Weights of a small transformer language model: 1518M tokens.
MLP neurons of a small language model. Each row is named by its layer, matrix (down: output weights) and neuron, and shows model dimensions 0-95. Each number is 128 + 32 x the weight over its row's rms, rounded and kept within 0 to 255.
After each neuron's rows, "fires before" lists the tokens most often just after its 100 highest values on Wikipedia text that the model never trained on.

L4.down835 [145  66 125 130 116 109 111  82 139 131 102 138 131 136  96 151 133 129 138  77 185 129  87  91 131 129 121 132 121 138 113 131 127 141 139 134 105  91 146 105 101 111 152 118 145 130 112 127 145  96 130 155 113 101 119 157 145 138 167 154 137 130 145 136 112 132 105 166 121 147 114 118 121  93 123 152 112 112  95 153 136 120 101 142 178 160 114  96 130 119 127  98  46 159 115 150]
fires before: "\n"

L4.down2572 [ 79 115 189  94 134 174 166 115 120 124  92 144 120 128  66 150 113 146 156 124 138 138 124 147 115 171 195  97 162  74 165  68 118 138 110 161  88 118  64  93 119 121 159  75 120 159 108 145 133 117 199 172 179 132 129 151 161 103 125 127 121 103 149 153 140 154 125 150 166 132 199 150  92 108 185 153 136  92 135 100 152 164 130 176 131 116 114 197 170 119 156 148 143 120 101 110]
fires before: " to", " in", "ing", "s"

L4.down126 [203 119 112 124 150 155  98  67  98  74 161 200 143 131 128 120  90 166 148 117  98 123  90 122 139 108 143 131 173 107 135 104 108 124 124  67  92 152 160 164 128 110 161 155 111 132 132 168 145 115 136 106  86 149 110  68 133 100 133 148 128 146  31  89 147 142  92 122 178 135 162 111  90 172 112  87 135  93 146 122 155  90  93 113 147 112 123 168 140 121 163 137 142 149 181  94]
fires before: "-", "\n", " Succeed"

L4.down1972 [140 143  93  96 191 176 159 124  98  72 197 108  86  69 156 111 138 117 163 148 129 156  82 136 135  92 159 146 133 134 163 112 120 118  95 155  43 114 125 140 121 143  87 119  83 105 123 144 161 110 109  74  44 122 126 127  88 174 144 104 143 154  94 133 128  64 140 121 185 132 125 124 153  96 166 152 109 124  99  97  49 174 152 141 163 124 158  89 136  91 100 146 110  90 104 120]
fires before: " |", ";", "th", "\n", " p"

L4.down2089 [143  41 164 111 160 123 130 182 149 134 152 131  88  86 139 203 123 142  77 119 104 130 122  58  74 120  85  66 184 151  85 173 117  70 110 121 123 112  64 160  97  97  97 103 143 164 150  71 142 154 122 159 140 109 184  99 128 116 128 127 118  83 112 116 126 148 108  58 156 102 152 160 106 155 111 149  96  69 153  63 126 116 119 154 119 111 105 108 114  94 136 165 102 103 149 176]
fires before: "\n", " |"

L4.down1504 [129 140 128 155 124 175 141 135 186 189 131 120 145 149 138 159 111 108 119 133 131 123 129 138 156 120 149 128 111  90 119 111 112 173  98 145 155  71 161 115 128  94  93 115 127 110 120 101 119  82 156 157 102 113 151 140 156 144 122 137 151  73 142 128 124 134  96 134  87 114 145 155 119 139 100 145 136 137 151 112 119 122 117 156 139 112 120 143 137 142  79 135 111 105 147 109]
fires before: "\n"

L4.down2380 [128 139 127 151 119 147 135 117 142 160 108 127 132 134 148 140 124 115 122 127 141 117 137 128 138 113 121 151 109 127 152 138 120 155 122 116 145 100 154 117 134 128 128 125 134 123 132  91 143  94 123 130 124 106 122 125 138 144 127 112 131 111 134 149 124 121 118 136  94 130 136 162 103 140 131 113 124 131 123 126 135 123 133 142 135 106 118 146 135 149 115 120 126 120 129 115]
fires before: "\n"

L4.down2509 [114 107  96 124 116 122 147  72 138 105 142 165 118  54 115 121 106 131 103 110 159  98 129 157 126 159 148 115 155  67 123 114 106  89 133 168 122 103 121 177 128 144 106 150 118 128 193 120 112 199 164 171 129 147  99 135 138 188 165 135  93 150 127 157 133 119 117 161 121 184 137 100  95 118 127 153 156 122 147 119 170 132  89 142 115 167 107 136  94  78 103 115 109 204 177  95]
fires before: " |", " ", "\n"

L4.down1307 [146 116  72  92 144 149 124  98 119 161 135 124  64 146 105 141 162 109 119 163 141 157 161 162  85 123 149 101 108 164 153 146 113 138 170 123 122 121 122 128 140 145 168  47 152 146  82  93 172  95  75 195  57  96 193 151 173 116  82 136 158  98 153 110 110  63  77 139 175 170 127 134 108  54 142 108 134 146 162  89 154  84 124 115 144 152 161 109 168 102 165 177 180 126 162 173]
fires before: "s", "th", " century", " States"

L4.down2221 [ 53  72  83 118 108 122 111 161 136 104 123 108 118 118 163 136 129 126 168 112  98  98  99  87  59 132 123 118 106  78 178 145 140 151  91 177 129  63 149  99 111 113 131 158 145 128 158 142 154  95 116 111 178 105 144 165 142 141 161 116 162 169 127  85 182  93 109 132 185 149  89 178 144 144 135 131 137 144 141 129 138 118 108  71 161 157 137 127  62  85 180 123  93 140  74 144]
fires before: " the", " a"

L4.down3065 [165 173 111 142 131 174 102 163 121 121 146 108  86  52 128 118  91 121  97  91 147 137 163 109 108  89 140 131 152  89  68  76 126 153 149 138 134 130 134 172 175 109 110 151 133 125 123 132 187 170 134 144 145 164 122  78  79 147 134 175 158 136 146  95 176 121 157 155 178  71  91 138  72 121  98 101  99  60 101 161 104 154  81 123 161 103  99  30  91 106 175 178  85 112 119 120]
fires before: " |", " the", ";", "\n"

L4.down656 [153 141 169 127 143 113 173 135 132 139 133  81  66 160 143  68 107  92 135 168 121  96 174 144 164 172  74 128 126 113 149 152 114  93 112  80 103 208 104 102 148 146 116 111 158 150  91 140 126 153 146 151 127 117 185 112 124 115 151 145 168 141 102 142 142 150 193 140  91 158  90 143 118 185 155 125 139 141 150 165 113 197 104 143 121 100 115 141 207  93 120 134 118 163 110 147]
fires before: " of", ":", " (", " to", "DST", "ing"

L4.down1289 [155 141 172 187 113 149 137 136 106 110  84  95 120 131 148 115 120 142 167 175  79 124 161  86 186 128  78  58 119 126 113 154 129 137 143  88 126  67 140 102 107 125 142 123 124 130  98 129 170 170 136 201 222 109 108 127  95 145  88 148  66  77 107 121 187 165  93 152 124 115 141 127 100  65 127 148 104 129  96  54 145 169 120 128  92 173 145  83 116 122  95 166 153 132 184  87]
fires before: "|", " of"

L4.down1372 [ 62 118 161  93 124 122 108  83  76 134 163 114 141 122  72 170 109  94 109 174 173 131  73 130 135 140  79 178 134  88 148  91  96 163 119  89 154 144 163  75 100  99 173 125  93 170 133 141 133 149  91 114 126 119  84  91 146 140 114  87 156 151 132 143  78 108 102 144 136 108  82 140 130 158 128 121 108  56 195 116 119 163 184 138 139 193 114 127 173 124 165 140 137 122 114 146]
fires before: " by", " for", " in", " to", " as", "."

L4.down2265 [163 148  97 136  72 152  98 111  96 124 190 102 108 112 126 133 170 141 102 151 153 115 106  97 125 151 160  91 184 131 180 149 151 160 146 116  98 134 155 113 126 124 101 118 137 158 111 165 145  85 177 110 160 134 196  62 133  78 119  44 140 143 168 119 123 138 121 113 149 159 172 133 115 111  67 148  76 101 137 128 125 164  89 123 143 143 140 127  69 202 139 162  88 131 122 114]
fires before: " |", "\n"

L4.down2754 [118 130 183 146 173 137 160 189  94  55 140 121  77 131  70 112 133 150 138 138 116 125  88 151 124 112  54 136 141 170 111 157 132  93 155 107 102 126 142 138 159 168 106 109  94 187 141  95  92 145  65 118 108 135  81  92  82 159  44 163  96 183 142  93 160 123 100 100 100 150 157 124 178  82 103 176 150  98 138 179 144 132 115  99 136 112 105 146 118 174  90 135 140 179 139 159]
fires before: " of", ",", " at", " his", " in", " the"

L4.down1194 [150  68  81 100  96 159 131 159  91 156 151 147 173 101 103 167 124 101  45 113 137 157 120  85 128 126 136 103 109  94 107  68 150 158 141  90 105 151 160 141 111 164 167  78  94  84 119  85 163 127 162 180  86  93 152 203  96 128  42 190 109 139 174 153 184 133 123 112 112 131 114  93 107 177 113  89 141  86 138 173 116 158  75 122 156 169 189 156 113 127 131 157 142 191  83 125]
fires before: " |", " of", " —", " 2;", " 0;", ";"

L4.down2054 [146 141 137 112 130 141 109  92 122 124 140 152 140 135 107 145 129 127 147 109 172  89 196 110 116 130 123 115  85 112 103 173 118 173  90  77 171  61 100  58 115  80 120 157 100  84 138 128 188 121 105 161 146 122 109 130 121 173 113 110 136 166 130 203 109  78  95 150 207 171 125 161 162  90 112  38 119  63 142 140 135 177 162 160 126 173 113 142 134 136 135  91  97 116 102 100]
fires before: "\n", " as", " in", " on"

L4.down2073 [ 80 158 156 125  90  92 106  95 167 102 124 130 162 148 109  59 159  75 192 115 141 113 178 122  95 133  86 151 118 104 126 137 134 111 148 137 144 210 132  94 114 156  94 127 137  68 125 197 109 116 117  84  93 108 159  96  85 184  56  88 136 111 101 161 129 120 109 166 172 119 144 148 121 103 141  41 127 174 204 181  48 109 155  96 101  87  99 107  77 114 121 120 137 153 131 161]
fires before: " the", "s", " a", "ed", " to", " that"

L4.down2675 [124  91 168 126 126 131  83 148 165  62 103 113 146 129 187 119  96 178 189 106 170  86 129 157 147 186 194 103 172  60 138 176  99  20 153 146  98 180  42 102 115 135  78  97 155 115 117  85 121 115 136 133 108  78 127  99 126 116 124 108 148 160 140 104 133 132  99  68 148 177 145 166 147 136 173 120 111  91 135 130 141 139  97 140 201 115 109 111 149 105 125 125 181 149 132  66]
fires before: "s", ":", "t"

L4.down3046 [ 84 131  92 114 129 141 134 105 135  46 148 127 106 125 141 118 136 120 148 153 149 152 145 166  79 143 117 117 131 138 123 190 120 161 117 100 103  86 141  85  73 132 135 134  70 150 121 159 101 180  68 137 163  69 136 155 111 180 155  82 103 123 148 105 171 112 171  98 141 132 110 148 108 140 118 210 175 134 129 110  92 129 113 124 162 202  90 151  76 158  99 105  94 112 144 136]
fires before: " the"

L4.down2026 [135 145 141 161 175 131 139 114 151 121 144 124 113 101 119 106 179 151  73 120  97 194 173 134 133 124 142 107 160 145 128 128 145 144  99 159  94 131 144 148 125 103 108 119  83 110 155 184 119 121 120  79 128 126 122 128 129 139 158  53  63  90  82 157 122 112  88 110  86 100 123 117 117  88  84 131 122 118 138  92  92  67 141 158 145 151 140  81  65 109 158 169 114  86  94 114]
fires before: "\n", " a"

L4.down2405 [127  58  59 112 153 180 149  84 165  81 122 191 143 115  94 165 110  95 139 171 143 104  96 159  86 128 161 125 114 141 175  96  92 160 138 106 146 193  38 107 118 116 225 104 100 183 153 142  90 141 127 162  83  76  73 117 104 125 111  76 134 111 156  92 155 108  80 124 151 198 153 119 152 150 125 100 193 105 133  99 121  90  84  70 139 155 149 133 134 163 110 163  91 101 190 116]
fires before: ";", " |", "\n"

L4.down31 [179 145 119 121 143 129 135 133 118 173 136 107 152 114 141 129 153 135  81  92 138 113 121 143 160 111 162 137 127  92 122 134 131 151 128 108  92 164  98 150 150 102 121 190 119  99 129  78 166 110 108 150 133  86 108 104 143 183 132 167  90 112 193  97 204 188 108 131  96 162 191 162 106 167  87 159 136 134 136 101 106  83 116 143 160  96 148 137 181 129 115 128 107  58 134 158]
fires before: "\n"

L4.down1055 [124 139 142 143 120 153 142 109 145 168 113 124 152 156 133 147 127 128 131 143 136 123 118 143 134 109 115 126 125 115 144 138 117 145 127 129 159 113 152 114 118 123 127 111 126 118 121 100 136  98 115 144 117 123 140 110 135 140 105 108 141  94 140 134 127 126 114 120 119 144 145 152 105 122 128 115 139 124 152 108 126 129 143 148 136 115 120 149 140 151 101 111 117 117 139 122]
fires before: "\n"

L4.down2760 [106 163 167 135 118 138 102  85 126  91 130  80 197 159 173  79  91  83 129  86 123 117 140 112  88 113  78 130 143 105  89 102 131  97 110 102 133 145 133 123 112 109 129 103 114 122 121 133 167 177 118  82 128  97 119 145 169  99 166 140 112 126 117 168 125 110 120 119 153 125 133 161 125 122 149 151 107  89 164 104  65 143 126 126 110 132 133 103  82  85 147 173  56 125 145 113]
fires before: " the", " a"

L4.down966 [133 148 139  88 197 160 118 153 166 150 130 153 128  87 129  89 169  69 150 105 160 145  88 133 121 106 136  84 113 123 132 173 162 143 104 167 136 146 138 199 115 122 111 135 129  97  78 124 115 142 123  78 127  91 115  94 100 177 112  76 123 150 129 112  96 101  86 173 108 116 155 154  79  66 154 137 196 136 182 122  70 157  98 130 160 146  88  83 109 135 152 154 141 127 181 159]
fires before: ",", " of", " he", " the"

L4.down2207 [125 108 119 132 147 106 125 149 140 100 182 170 161 104  77  84 153 175 178 167 114 178 130 136 130  72 128 114  81 173 164 118 108 112 171  91 173  59  77 126  78 153 125 134  94  21 132 143 131  58 113 107 104 169 103  99  85 104 121 117 127 141 119 153 105  91 110  95 107 135 137 120 163 119 127  76  94 110 122 126 145 166 170 120 111 105  95 122 195  97 120 109 146 147 139 148]
fires before: "s"

L4.down2206 [142 156 145 149 146 122 153 182  77 143  59 180 151  50 142 103 125 155 120 139 130 115 145  75 169 117 136 168  68  91  87 125 129 141  99 125 127 116 130 127 120  84 122 136 145 100 146 156 116 117 127 142 139 130 111 125 211 110 104 179 137 146 111 141 119 150 126 134 114 117 109  87 109 126 137 117 166 110 141 122 129 114  81 174 137  78 103  87 103  15 143 176 165 165 184 134]
fires before: " ", ")", " Star", " |"

L4.down167 [150 101 181 197 193 133 129 179 135 120 117 160 147  77  99 146  80 110 117  91 118 119 181 129 107 103 124 167 106 145 160 140 185 148 107 161 139 157  83 111  98 159 120 149 115 222  98 121  67 141 103 116 120  98 171 123  60  89  99 143 103 162 195 154 152  98 120  78 110 154 177  75 127 121 146  87 108 163 159 107 104 125 151  32 187 134  21 107 107 118 107 148 147 119 149 148]
fires before: " of", "\n"

L4.down2270 [165 168 191 191 106 108 157 125 108 115 113  13 166 165 130 172 171 201 138 161  34 126 166 145 151 155 104 150 136 170 127 201  88  85 122 157 107 122 146 152 150 125 178  99  95 131 179 109  83  68  95 132 111 107  76 196 159  91 138 119 157  70 128 102 123  93 132 102  85 100 119  95 135 109 111 127 131  98 127 148 100 118 199 110 133 126 112 146 122 166  96 156 153 134 115 156]
fires before: " a", " Japanese", " an", " American", " ("

L4.down2949 [142 135 177 128 183 118 130 114 144 179  76 118 130 141 115 131 166 102 131 151 132 106  93  82 124 138 112 109 146 201 191 107 156 107 130 195 146 138  95 119 145 102 128 166 106 151 141 203 125 125 155 138 192  97 178 123 108 131 179 135 112  76 152 125 113  68 106  96  93 156 131 121 153 122 117 147  91 133 164  88 133 156 157 100 170 158 129 100 165 124 155 164 147  92  88 127]
fires before: " of", " to", ",", " with", "."

L4.down304 [103 126 125  66 170 133 117 113 131 114 169 137  95 119 159 110 129 117 111  91 134 110 173 118 135 130  70 141 178 197 123 140 187 167 126 117 149 189 163 122 138  44 116 122 119 151  98  89 123 161 151  93 121  57 134  74 120 124 144 149 108 117  95 105  96 105 120 141 156 166  95 160 136 132 170  78  95 158 142  81  96 158 110  91 168 124 133 144 119 110  31 127 145 142 125 150]
fires before: " the", " 2", " to", " 1", " 0"

L4.down38 [132  96 118  88 100 161  95  80 137 126 126 170 164 120 149 118  87 100 146  70 123 140 110 125 135 106 159 140 128  78 129 131 163 178  97 111  84 185 102 132 120 102 128 119 107 100 135 107 153 150 154 132 110 100 134 166 102 124 175 194 145 111 157  92 144 115  56 226 116 137 120 149 116 108 131 141 154 158 147 131 121 100 137 147 153 122 162 137 171  95 138 162 142  97 133 153]
fires before: "\n", " He", " In", " The"

L4.down2055 [125 172 183 195  70  98 154  97 137 189 134  75 124  89  96 113 197  71  91 143 152 190 134  90 166 128 124 140 154 140 169  79  91 162 174 127  92 107 111 101  65 141 158  70 111 120  94 223  81 126 134 113  98 151 114 122 186 104 137 161 121 127  96 122 103 179 161 166 180  90 165  59 118  60 151 148 145 112 162  92 154 163 105 113 162 156 122 130 127 131 124  45 149 147 135 158]
fires before: " |", "|", "\n"

L4.down2757 [141 113 104 148 142  51 168 162 117  66 151 155  98  67 119 132 178 140 108 147  99 150 151 114 115 107 111 205 130 161 171 139 124  40 180 106 109 101 116 165  79 104 109 158 154  99 121 115 149  96 124 123 215 112  85 101  88 169 105  66  73  94 114 128 133 157 165 162 114  86 183 152 195 127 148  96 135  67 119 138 120 124 131 124 129 127 140  87  87 136 133 162 131 156  73 100]
fires before: " |", ";", " in"

L4.down680 [113 176 116 125 165 113 132  91 155 177 123 136 153 117 147 125 115 137 166 105 115 121  77 123 105 123 127  93 130  90 101 112 103 195  57 116  92  82 125 135 133  77  95 149 112 125 151 171 128 157 140 152 123 121  91 129 110 152 116 127 135 140 152 119 158 150 109 121 106 178 145 130  87 111 125 144 115 121 104 132 164  91  98  95 141 149 165 179 117 131 148 136 107 110 124 140]
fires before: "\n", "The", "-", "In", "==="

L4.down2717 [153 139 176  73 150 103 190 160 157 130  91 114 155 156 174 162 146  89 141 125 150 166  96  87 143 104 132  85 199 121  95 105 105 152 122  74  79 101  72 162 106  72 153 146 115 149 120 149 122 168 150 111 106 139  91 149 214  81 161 131 155  96 164 110 104 138 120 197 128 128 157 158 141  72 128 145 136 103 144  85 135 104 118 152 139 158 105 150 112 169 123 103 155 116 129 103]
fires before: "==", "===", "|", "====", "="

L4.down1400 [133 161 156 110 168 108 139 151 176 166  79 105 153 113 117 142  86 179 129 123 114 118 159 151 179 137 117 153 128 150 139 161 130 135 150 108  91 123 146 128 157 122 118 114 107  75 114 127 142  97 125 120 172 150  94 114 122 167 131 122 152  73 127 123 144 138 157 113 173 112 184 131  70 156  94 136  48 127  73 124  87  78 147 138  96 164 154 138 141 107 116 140 123  81  90 158]
fires before: "\n"

L4.down512 [137 108 137  93 128 141  85 133 106 173 148 147  83 145 151  88 194 147 135 137 133  77 115 166 107  97 150 108 143 166 125 152 157 163 101  97 106 126  39  56 148  77  95 105  67 107 109 121 151 135 129 134 108 128 134 138 134 107  67 147 138 124 159 120  91 121  81  76 133 174 151 134 160  99 149 129  95  74 161 175 127 150 104 134 170 115 103 161 160 185 137 117 143 130 117 127]
fires before: ".", " of", " and", ",", " century", "\n"

L4.down920 [141 128 114 107 155 191 145  91 133 135 116 151 140 103  43 119 180 139 118 156 128 149  35 137 154 115 104 203 101  49 136 159  99 122 145 117 194 109  89 138  68 168 192  79 136 118 101 112 105 154 138 129 117 161 132 135 169  90 106 117 119 152 149  90  93 138 178 126 108 132 151  94 110 112 108  83 150 119  92 126 137 116 108 169 137 181 184 115  79 140 115 127 117 154  99 110]
fires before: " |", ";", ".", ":"

L4.down2391 [133 109 129 142 130 147 165 160 158 149 165 115 136 138 164 112  67 127 154 164  93  41 162  91 106 115 120 110  96  87 117 102 111 118 120 103 157 100 125 110 124 172 152 200 110 130 138  98  84 144 155 121 152 135 125 179 165  87 173 137 123 120 148 107 114  69 107 127  95 162 110 185 173 108 131 136  94 125 187  90  99 127 157 167 148 118 113  96  88  99 147  94 124 118  77 142]
fires before: " the", " a"

L4.down1106 [ 72 131 170 161  49 168 114  96 132 103 146 183 103 113 102 125  74 182 147 100 137  90 154 102 156  81 143  66 120 141 115 165 159 103 157  47 110 145  61  73 138  99  96  95 130  89 123 143 180 116 105 114  96 131 110 108  97 161 179 165  49 133 127 135 154 120 105 161 100 139 148 122 134  77 131 163  84 105 105 103  97  87 169 139 143 124 103 154 163 116 131 125 129 112 135 179]
fires before: ":", "N", "E", "W", "(", "\n"

L4.down2988 [174  76 125 155 139  90 114 152  92 116  86 170  80 131  84 131 136 149 127  90  93 196 154 114 116 109 193 128 128 222 201 187 149 185 115 127 112 196  68 101 164 108 151  87  85 147 164 122 133 138 175 112 168 148 108 123 213 131 155 144 130 145 142 105 135  73 127 136  95  72 130 122  45 103 156  53  67 132 151 147 134 146  50  84  94 179 171  98 155 126  90 160  80 152 103 131]
fires before: " |", "\n", ":", " 2"

L4.down346 [136 152 151 172 164  91 171 148 188 151 109 140  90 180 135 146  95 100 112 113 212 135  99 149 105 129 140 110  96 126 115 102  94  98 211  99 151 102 148 135  82 109  67 119 106 187 144 179 154 128  90 149  76 130  73 131 138 109 150 143  84 139 135 170  88 105 182 113 218  97  96 100 101 109 111 175 117 147 105  68 127 127 166  92 184 103 123 168 176 149 118  78 122 173 139  78]
fires before: "|", "\n", "s"

L4.down2105 [180 103 144  92 175  60 173 165 106  97 121 115 116 122 126 104  77 127 144  49 134  80 101 143  69  96 135 152  78 147 189 126 108 198 149 180  94 175 183 130 149 129  83 174  74 126 150  85 102  81 135  81 188 117  75 132 174 113  90 162 138 137 122 157 194 133 139 120 100 114 169 101 135 133 118  81 131 107  90 105  74  88 158 146 138 177  87 122 138 119  89 164 121 128 126 149]
fires before: "\n", " of", "."

L4.down1490 [126 131 156  96 126  92  90 106 188 160  91 161 118 147 128 118 132 105 172 168 162 131 127 137 137 107 186 119 192 145 128 111  84 126 161 113 169 164 164 136 117 146 143 155 148  96  94  55 104 132  83 110  92 165  99  90 106 116 136 149  76 142 153 169  90 141 108 191 134 151 136  97  67  81 159 116 142  84 149  68 158 160 147  68 112 170 202 113 142 109 104 149 119 147 186 130]
fires before: " |", "==", "===", "|"

L4.down3054 [194 106 100 124 121 149  85 137 136 169 135 141 107 115 122 128 139 137  63  81 134  97 118 102 173 150 121 135 130 135 119 152 144 157 141  71 115 142 121 127 164 159 129 109  69  92 105 156 114 106 117 158 117 105  64 122  89 149 143 127 167  97 185  99 200 112 144 146 115 112 155 132 127 102 106  93 158 137 140 120 141 104 165 133 121 140 143 134 148 178  92 144 129 123 115 130]
fires before: "\n"

L4.down1008 [115 178 154 166 106  93 134 161 159 127 152 132 121 127 127 145 137 139 109 110 124  67  67 128 129 139 205 203 167 120 138 105 127 125  95 116 215  93  98  79  55 158 108 111  60 101 143 191 159  97 120 124 169  87 139 156  99 149 148 118 173 135  99 136 156 105  88 131 133 144 155  88 117  94 110  85 147  92 182 121 184 136 130 133 128 172 143 140 114 155 127 183 110 132 115 122]
fires before: " of", "ing", "\n", " he", "ed", ","

L4.down777 [141 120 150 175  94 124 140  33 109 130 178 191  80 110  61 144 126 138  89  90 105 161 143 122 144 154 118 135 113 145 153 124 109 201  92  74 152 125  96 123 119 136 175 130 147 127  81 105 138 163 151 119 133 123 124 136 109 122  73 132 114 125 123 110 106 107 109 116 103 107 145 161 136 169 105 142 155 104 128 130 185  47  91  67 130 120 114 159 103 106 126 109 151  95 135 166]
fires before: ":", " |", "\n", " Albums"

L4.down37 [ 82 120 156 111 192 157 124 130 123 145 153 176 119  80 122 105 145 189 132 157 122 135 148 132  70  73 143 121  99 202 133 126 109 125 162 107 162 111 159  98 100 114 159 112 141  99  54 159 156 131 116 125  66  75 125 118  95 137 120  79 169 107 158 111 164  68 132 110 117 111 119 150 100 125 115 133  84 121 149 110 180 121 146 156 155 156 141 123 119 130 129 145 142 130 185 133]
fires before: "s"

L4.down1176 [132 106 137 147 131 176 125 139 141 168 161 116  96 136 113 154 118 123 163 188 104 182 115 101 142 127  72 173 112 216 135 159 166  94 126 170 149 173 149 110 143 125 120 124  33  77 135 109 120 123 102 158 156 109  97  94 101 121 204 129 183 150  94 124 119 123 147 154 181 105 172 206 102 133 115 127 100 128 139 106 103 106 127  82 136 133  76 129 126 108 147 150 117  74  70 139]
fires before: " 1", " 0", " 2", " |", "\n", " 5"

L4.down3015 [143 138 133 122 163 144 108 120  90  84 109 120 124  92  99 130 140 117 175 179 136 103  72 109 105 151 157 122 145 138 135 159 109 121  93 134 115 172  61 122 153 148 124 156 101 182 114  80 155 102  80 136 190  97  86 114 171 144  70 117 104 145 134 124 102 135 173  98 106  90 117  76 120 145 165 123 160 124 122 100 185 194  83  89 115 127 117 141 167  88 142 131 147 168 207 158]
fires before: " |", ".", ":", ","

L4.down1638 [107 112 100 168 110 130 138  89 123  73 128 211 142 188  79 121 114 150 166 171  62 114 144 138 148 159  58 165  88 123  69 117 125 115 164 113 123 139 113 146 116 102 128  96 134 101 128 107 101 137  96 144 224 139 120 144 114 147  83 164  84 131 159 119 148 159 156 144 140 108 149  89 119 171 151 142 125 129 169 118 233 101 103 107 145 108 123 119 139  77 128 171 137 200 134 100]
fires before: " |", "\n", "\"", ".", "rd", " of"

L4.down811 [149 140 114 121 185 158 112 129 159 119 151 136 119 219 101 117 166  96 100 117  94  88 128  86 101  89 103 114  96 144  94 180  77  91 136  89 152 137 107 125 109 146  93 102 138  99 110  85 149 135  93 132 164 133 126 189 127 117 112 133 143  44 107  88 169 109 139 122 132  56  97 122 110 129 101 144 102 144 143 108 197 155 122 134 120 179 169 148  87  75 149 124 107 147 150 158]
fires before: " |", "s", " name", " the"

L4.down1134 [235  36 198 122  75 148 123 178 101 111  89 151 123 139 115  96 145 130 143 108 141 156 118 128 138  86  90  86 108 126 139 152 104 129 154  80 135 132 129 175  98 114 153 112  74 126 131 118 116 135 149 168 138  66 137 130 152  86 100  74 111  94  84 159 156 115 114 184 105 173 172 116 124 135  81 105 130 123 177  71 108 125 116 107 155 136 102 151 110  60 132 176 113 138 113 156]
fires before: "|", "|---|---|", "\n", "|---|", "|---|---|---|"

L4.down555 [101 105 168  97 109  60 154 170 101 121 167 136 131 181  80 126 146 122  92 153 125 164 157 103  97 103 123 118 119 126 124 110  89  93 199 105 153 122 143  87 148 132 116 115 115 112  73  45 135  96  71 107 188 112 140 121  92  73 137 140 182 146 127 132 102 176 147 117 198 176 153 145 117  91 138 146 139  48 181 121 145 111 168  78  97 171 181 101 129  91 194 125 116  64 150 142]
fires before: ":", "(", " by", "1", " as", "):"

L4.down558 [116 150 167  88 130 132 112 133 121  95 113 183 102  90 117 107 146 122 205 205 133 140 194  97 151 142 158  80 188 116 112 164 111 111 107 122  99  68 113 109 178 107 185 120 129  67 120 137 115 139  21 147 154 116 131 120 107 136  79 106 147  87 132  98  86 112 104 150 163 111 120 150 138 120 155 114 152 158 178 203 169 109 119 141 148 181 143 106 123 135 146 179 136 139 162 110]
fires before: "s"

L4.down2456 [208  86  99 113 125 157 124 123 140 109 133 142 160 110 186 113 155 101 160  85  99 144 102 121 132  94 112 139 103 114 145  84 156  95  93 178  94 143 128 176 143 129 132 128 105 120 162 129  90 159 146 122 140 159 172 149 117 107 192 157 109 144 105 135 143 129 119 148 160 137 130 147  88 117 149 102 142 143 172 146 136 121 159 124 168 185 124 104 136 121 102 122 112 154  85 138]
fires before: "\n", " The", " It", " A"